Weights of a small GPT-style language model, trained from scratch on English Wikipedia.
Size: 14 layers, width 160, MLP 448 SwiGLU, vocabulary 887.
Architecture: RMSNorm before each block, rotary positions, no biases in attention or MLP, untied embeddings, attention and MLP in parallel.
MLP neurons of a small language model. Each row is named by its layer, matrix (gate and up: input weights; down: output weights) and neuron, and shows model dimensions 0-95. Each number is 500 + 50 x the weight over its row's rms, rounded and kept within 0 to 999. Numbers have three digits each. A neuron's up and down rows have the sign that makes its largest values positive.
Before each neuron's rows, "fires before" lists the tokens most often just after its 100 highest values on Wikipedia text that the model never trained on; "fires in" lists the words (lower case) most often at its 100 highest values on Wikipedia text that the model never trained on.

fires before: "ace", "t", "ound", "at", "se", "ific"
fires in: "place", "court", "round", "camp", "course", "qualification"
L5.gate0:469424493560470513564526613500484486506484391495540485484596516521490531550394611533636587511439541456592482489517557537562516486597536476574412470536575594541574460525483572460481587531521474479578528506511459469514566559420521533551485498495591456518505478462521426552501523560401537527
L5.up0:565492501531454504444498561525434454544417487480558521530496467560426513543523568499560456523450556426550381575458508400465552504548458544540499516474442586536562545578525569543461501546670490478389506571588566478497477512436492421534480490574548495423494564441516485537521504487497495456
L5.down0:566530546499569455441493508409442521493501477458579477472487475543462520496430546528451583594541517537584419541626525428495537530539504525514467535545525536475485493451570507408518528493553448438536415479439552471484508472479525557550531530523528419506459481558507529582590444554567486552

fires before: " ", "\n", "es", "ice"
fires in: "april", "february", "august", "january", "march"
L3.gate163:461457596407575546566475570612501390591561435481492528537408519498496491465477491518558430508465486452477465426520591485433482457471501540571459495399562531446505543537430583436536465367530512462507513527461514477524569531543497493508589425486556522428396468501497492505521491486511529533
L3.up163:544506413436483455498532519448518518491508523510417403599504535503423461454556518557433460513416573508549545603491408473463467501515466390356464461431431517482512499495557471484484465587572436473495402500481539474492395478361461555370459566519516514565548481466533478461481471525552470549
L3.down163:547455467518444401376476510519501506445442535536408536470438402552517505463443415420472456448539577441502494473562537530541494500521512492456510470477479455646546489401525594473442540538434606583544476438479545498448577467511497570491476406476405513487505540510604435514542463517641467481

fires before: " ", "ust"
fires in: "may", "september", "march", "august", "october"
L2.gate177:491398489557525582437568503578464526457440474549478569521422568554529427396486498487560399492495555513551497438420414468469489512538480520444459495484561489562502413544554534490497492460452486454521516356506478409411522465442492470539595568556480480576571560522570444505473451451552421468
L2.up177:564496518525488571521548503469495548498441589474576633508438558484505472447486450400522558554493511514456427441454420452410438517592531516500460587542535487488562439495525535532420477539530483448545514452544466483423534436465564433365510524577468448538601512536524454517595438549553491456
L2.down177:524529489481535488480455486574525446509388502473492554526559471588442558553432527513506454497466461592394455470533444524489568560438571464486461447559521503538527564568586583466469502551471420440550461556525461468496470444552551546499539463446521463493561578454437482436535467509532455580

fires before: "ric", "rib", " |", " by", " of", "ance"
fires in: "district", "led", "list", "date"
L6.gate241:537550434497520527610511495473483444518537578477416553520500441427549591454611413532519566602510545439548498478575543618461428544515430437501474452546500459465446533500481505575424557476488494489422464569498436569525475482467519579514418424450534456473488568521565546568578500491537487523
L6.up241:536566579482392451480498573607511564540440516473491572456541471496558466427420524467559488450460549459497486437647461484510492466419441445535473469471483582507533453413528506469496475524401534487562461491541516545508545560490529462576500668557436415546484461541480444450488499551468453511
L6.down241:523531556481487366558445423550530552515523436478562481478559452570598455506528624492559508412522497580507491647563481399572545464497491527477439512454493503427532463418453482436502526484537499531481529478511465545478514476520490552511540551552490455478424503486548553609554488547468462504

fires before: "en", " as", "ent", "an", "et", "ew"
fires in: "well", "women", "woman", "moment", "whom", "something"
L5.gate77:512431447489524423388455453525490543514535455528522423472484479561555512529562551557497543545502444461382464495475561539509496519526580495481460596573471549475484433488519481454497525530486503614511458491512517464452477542506514496442521502488382441576473525558394532581594461505494505506
L5.up77:488516451458529438491508502518555522469411458491511467493460477498460538471564461416514592539553407528455548573455433513453455500447508470505431475538550476382501575437446538558382510531547495457525479471437545443490492481559441460514654590451498511534523521447517441665555496447469551530
L5.down77:484498509517437449500517484499470522490469465519455479552511466582603519553517566583497511494480450474464484468582366432521438538495451495509460529528455460547562442473502537481526485453483533632476427620485517418580527510551445468550427548483465483522561490608501506613512443441497515470

fires before: "ed", "ing", "ice", "e", "ic", "es"
fires in: "including", "included", "used", "served", "service", "services"
L2.gate261:431479523487532573515554500508584572475450558491522592527476452539505453500487466444535523447578424466513524468541548505430520467511565515497538570409435477455505490459538589481488493478536471522644555500438592489601575469497443561525581531532481452551457496491476492467484446510594450480
L2.up261:468499472494502554526595450502499534449455552492511630478489436498477480496436493392512518486541441517516526552521466433408561495589588456410447517414382484524512515495517546528518555607482522539530502413450509508497488524453515534515564693559513501502542510513446483474491494526642556458
L2.down261:473502389504607545478493447511564544444532437535465506428523409578525400465471557449554621537480450496549519432519552470498479497581551462372478467460571483524483543503569498461517565625492461457482539460460505471506561523577544596485494524426514496467504518499529573574437496459556483455

fires before: "iz", "in", "ic", "ical", "is", ","
fires in: "began", "politician", "business", "organization", "political"
L6.gate138:550483417443528466536432542442445465482521468395405494573504487559512478492465490630385395487446498443491529548510533575552590520543495590473378501502488532522519527484545456421435456499526450454515461529430445555522541454499458458518545494509486540408438472528521480566443464438604547546
L6.up138:529475502557632462451541510417444382510455461564437532507426524497434547592465560603504443546598465501539467497512560567505544521542494565451435499534605436433462511544551513540522521492454507507477488462409521509498617560514511449469492573441523489450485472471541489496503529539576451544
L6.down138:491422490465538478599474396491501517490484506473514599528487447468508416416456429477368548425430496487462528541465457593421548518529361495443466482509548521498513483510488516452501496460495522519537548432491563531505517473480434493542504458472637484456489513492549473570556359536568531573

fires before: "ed", "ice", "ation", "ing", "ic"
fires in: "served", "service", "produced", "serving", "information", "services"
L5.gate279:538573478470603443498622576481492470427532496497478464511520422500517475477517484492577477515537423374471435569518512545377547485422433566466494561490490543572501496490512472526486534592489464455586479487465493460587482487349484533504522531512490527509517516522519491568428515531556446558
L5.up279:452505636519512609545417462554499462509511542519521396491501532575423483391530458455525502631415471470513419538490463520423524544561527566389453484465496509426401501465447529592445543486564529461529521445499463581454518477563613472526376559527508373457512559443513458579550546448497581505
L5.down279:489587521463511501518537539556582562389509521575446432518531449622525406537496506443469491477457419504509468542525499531439512533602537476514462494475506578507456497457559571508508486590579488518527531446448521461544476466538579484393483489527519449450471552576483490465439470409523525478

fires before: "ed", "en", "an", "o", "al"
fires in: "medal", "women", "goals", "woman", "manager"
L11.gate190:525523523601513473467509559522498524560441475488545502436590495568490603505515460489490493530423506385568571430545483464494526547555505407545562449444502525495540363466523470410567474574490437550540422426527486484546514523493496508545542557523481484505591470446501504456473587607485440501
L11.up190:522532474520430467589459535535387416517476425391485556548485477635517486512531520485571494501468503464484425528556458481540473526566507433525485526566568571450503586541491502494546468504464552492524514446597474469470492486498540378511466616484573472524434604475533573569556476592443484516
L11.down190:514484562456527444429456453510522464577540477415603526490538440471470514413536554575580472477485492416512603417396470458480534451609497498480566450435470472508490422478493514411551413566523506537480514545448468513516516498536501456558550534541551502504480378448578460520478452525540517539

fires before: "9", " |", ",", "–"
fires in: "2018", "18", "2019", "19", "1993", "1994"
L2.gate152:554444467480570495518457506457478488513463481560490555580545502448496516536510487424524591405515423488468521465441484474392436479497515430575567463392534461467545552479572510472475543503359432464551511515513553601537479512555538542454573501567471510515466560573495419576583455458537480552
L2.up152:441456478535517436505485622474471515537493499484511517530579460491530537445511563542569570518460488495448595443496583565565473537472476504569605485395525466472503634552502528451551533458435492524502528423608489539563396536465589522508524471527544529630501544607431467488488427415550485570
L2.down152:460450473461483430492563477572603376415546474407432468561412532539528554460563588581486437460525440566492535610480477456516481497446557575559633479505489533470493525556492495466525468505508531479416488578507513549512500545461462474545442520591463518420485562463537514463519463488419548472

fires before: "ed", "ason", "ing", "e", "es", "ver"
fires in: "used", "season", "using", "use", "uses", "several"
L2.gate283:566588567449426510495537520563486428527480463552548465458470487612533449560537570619578459483535548373614422549579617476526479538404507488521471496404474547536474508530468433513470494478479521485511584508435487479568493518532496517474518541589467421532485525510576538544509503520510521512
L2.up283:466497485472486571543542463507547373592540468539584447543445454497462452517506531569577505522566467413501505555528518513459494531550610531577478500414448594551470471554536463450488512438410504483487496540397476359503596584469524550562498593553494544485471595547552534559545520511539427493
L2.down283:537534505410484491498534465573493443474515465536518469463411427509478452608535541570494539521528457484540486517585511397470515559508563554484471404478530549613448454546615493440497401516495459545524578573505519543478583548551510514533528595562619435500436540538519412527488467461552434510

fires before: " |", ";", "–", " |\n"
fires in: "16", "18", "13", "17", "2016", "2018"
L3.gate224:560488598531451544548410489452493445525524466562535438447530583466466497495499578616535550429479483508563502529567522555499542501423535434562489455493510539452437548471579505489609457488354490499528526528488493553491520593483462623497560472433503478538418508568433502474496519538525502525
L3.up224:541535513441507496582461523463459503489538546521500420422488538531499505447510539532546563462557426501588559496610498572434529437480524505507389521484509557445501565484506447471550444524436420450514496459461501653489529598502485599553515580454538512554481470599447535509449535565508483464
L3.down224:505548446630467439500542385532498412435504595462547516465444530492459487514538456511520468438517492495441501440478485473525426529429461500462545481477416493532515507553502585527462457472444503575516493588522478445542462499437570427498507460449503491461577480469476603533555486449451518472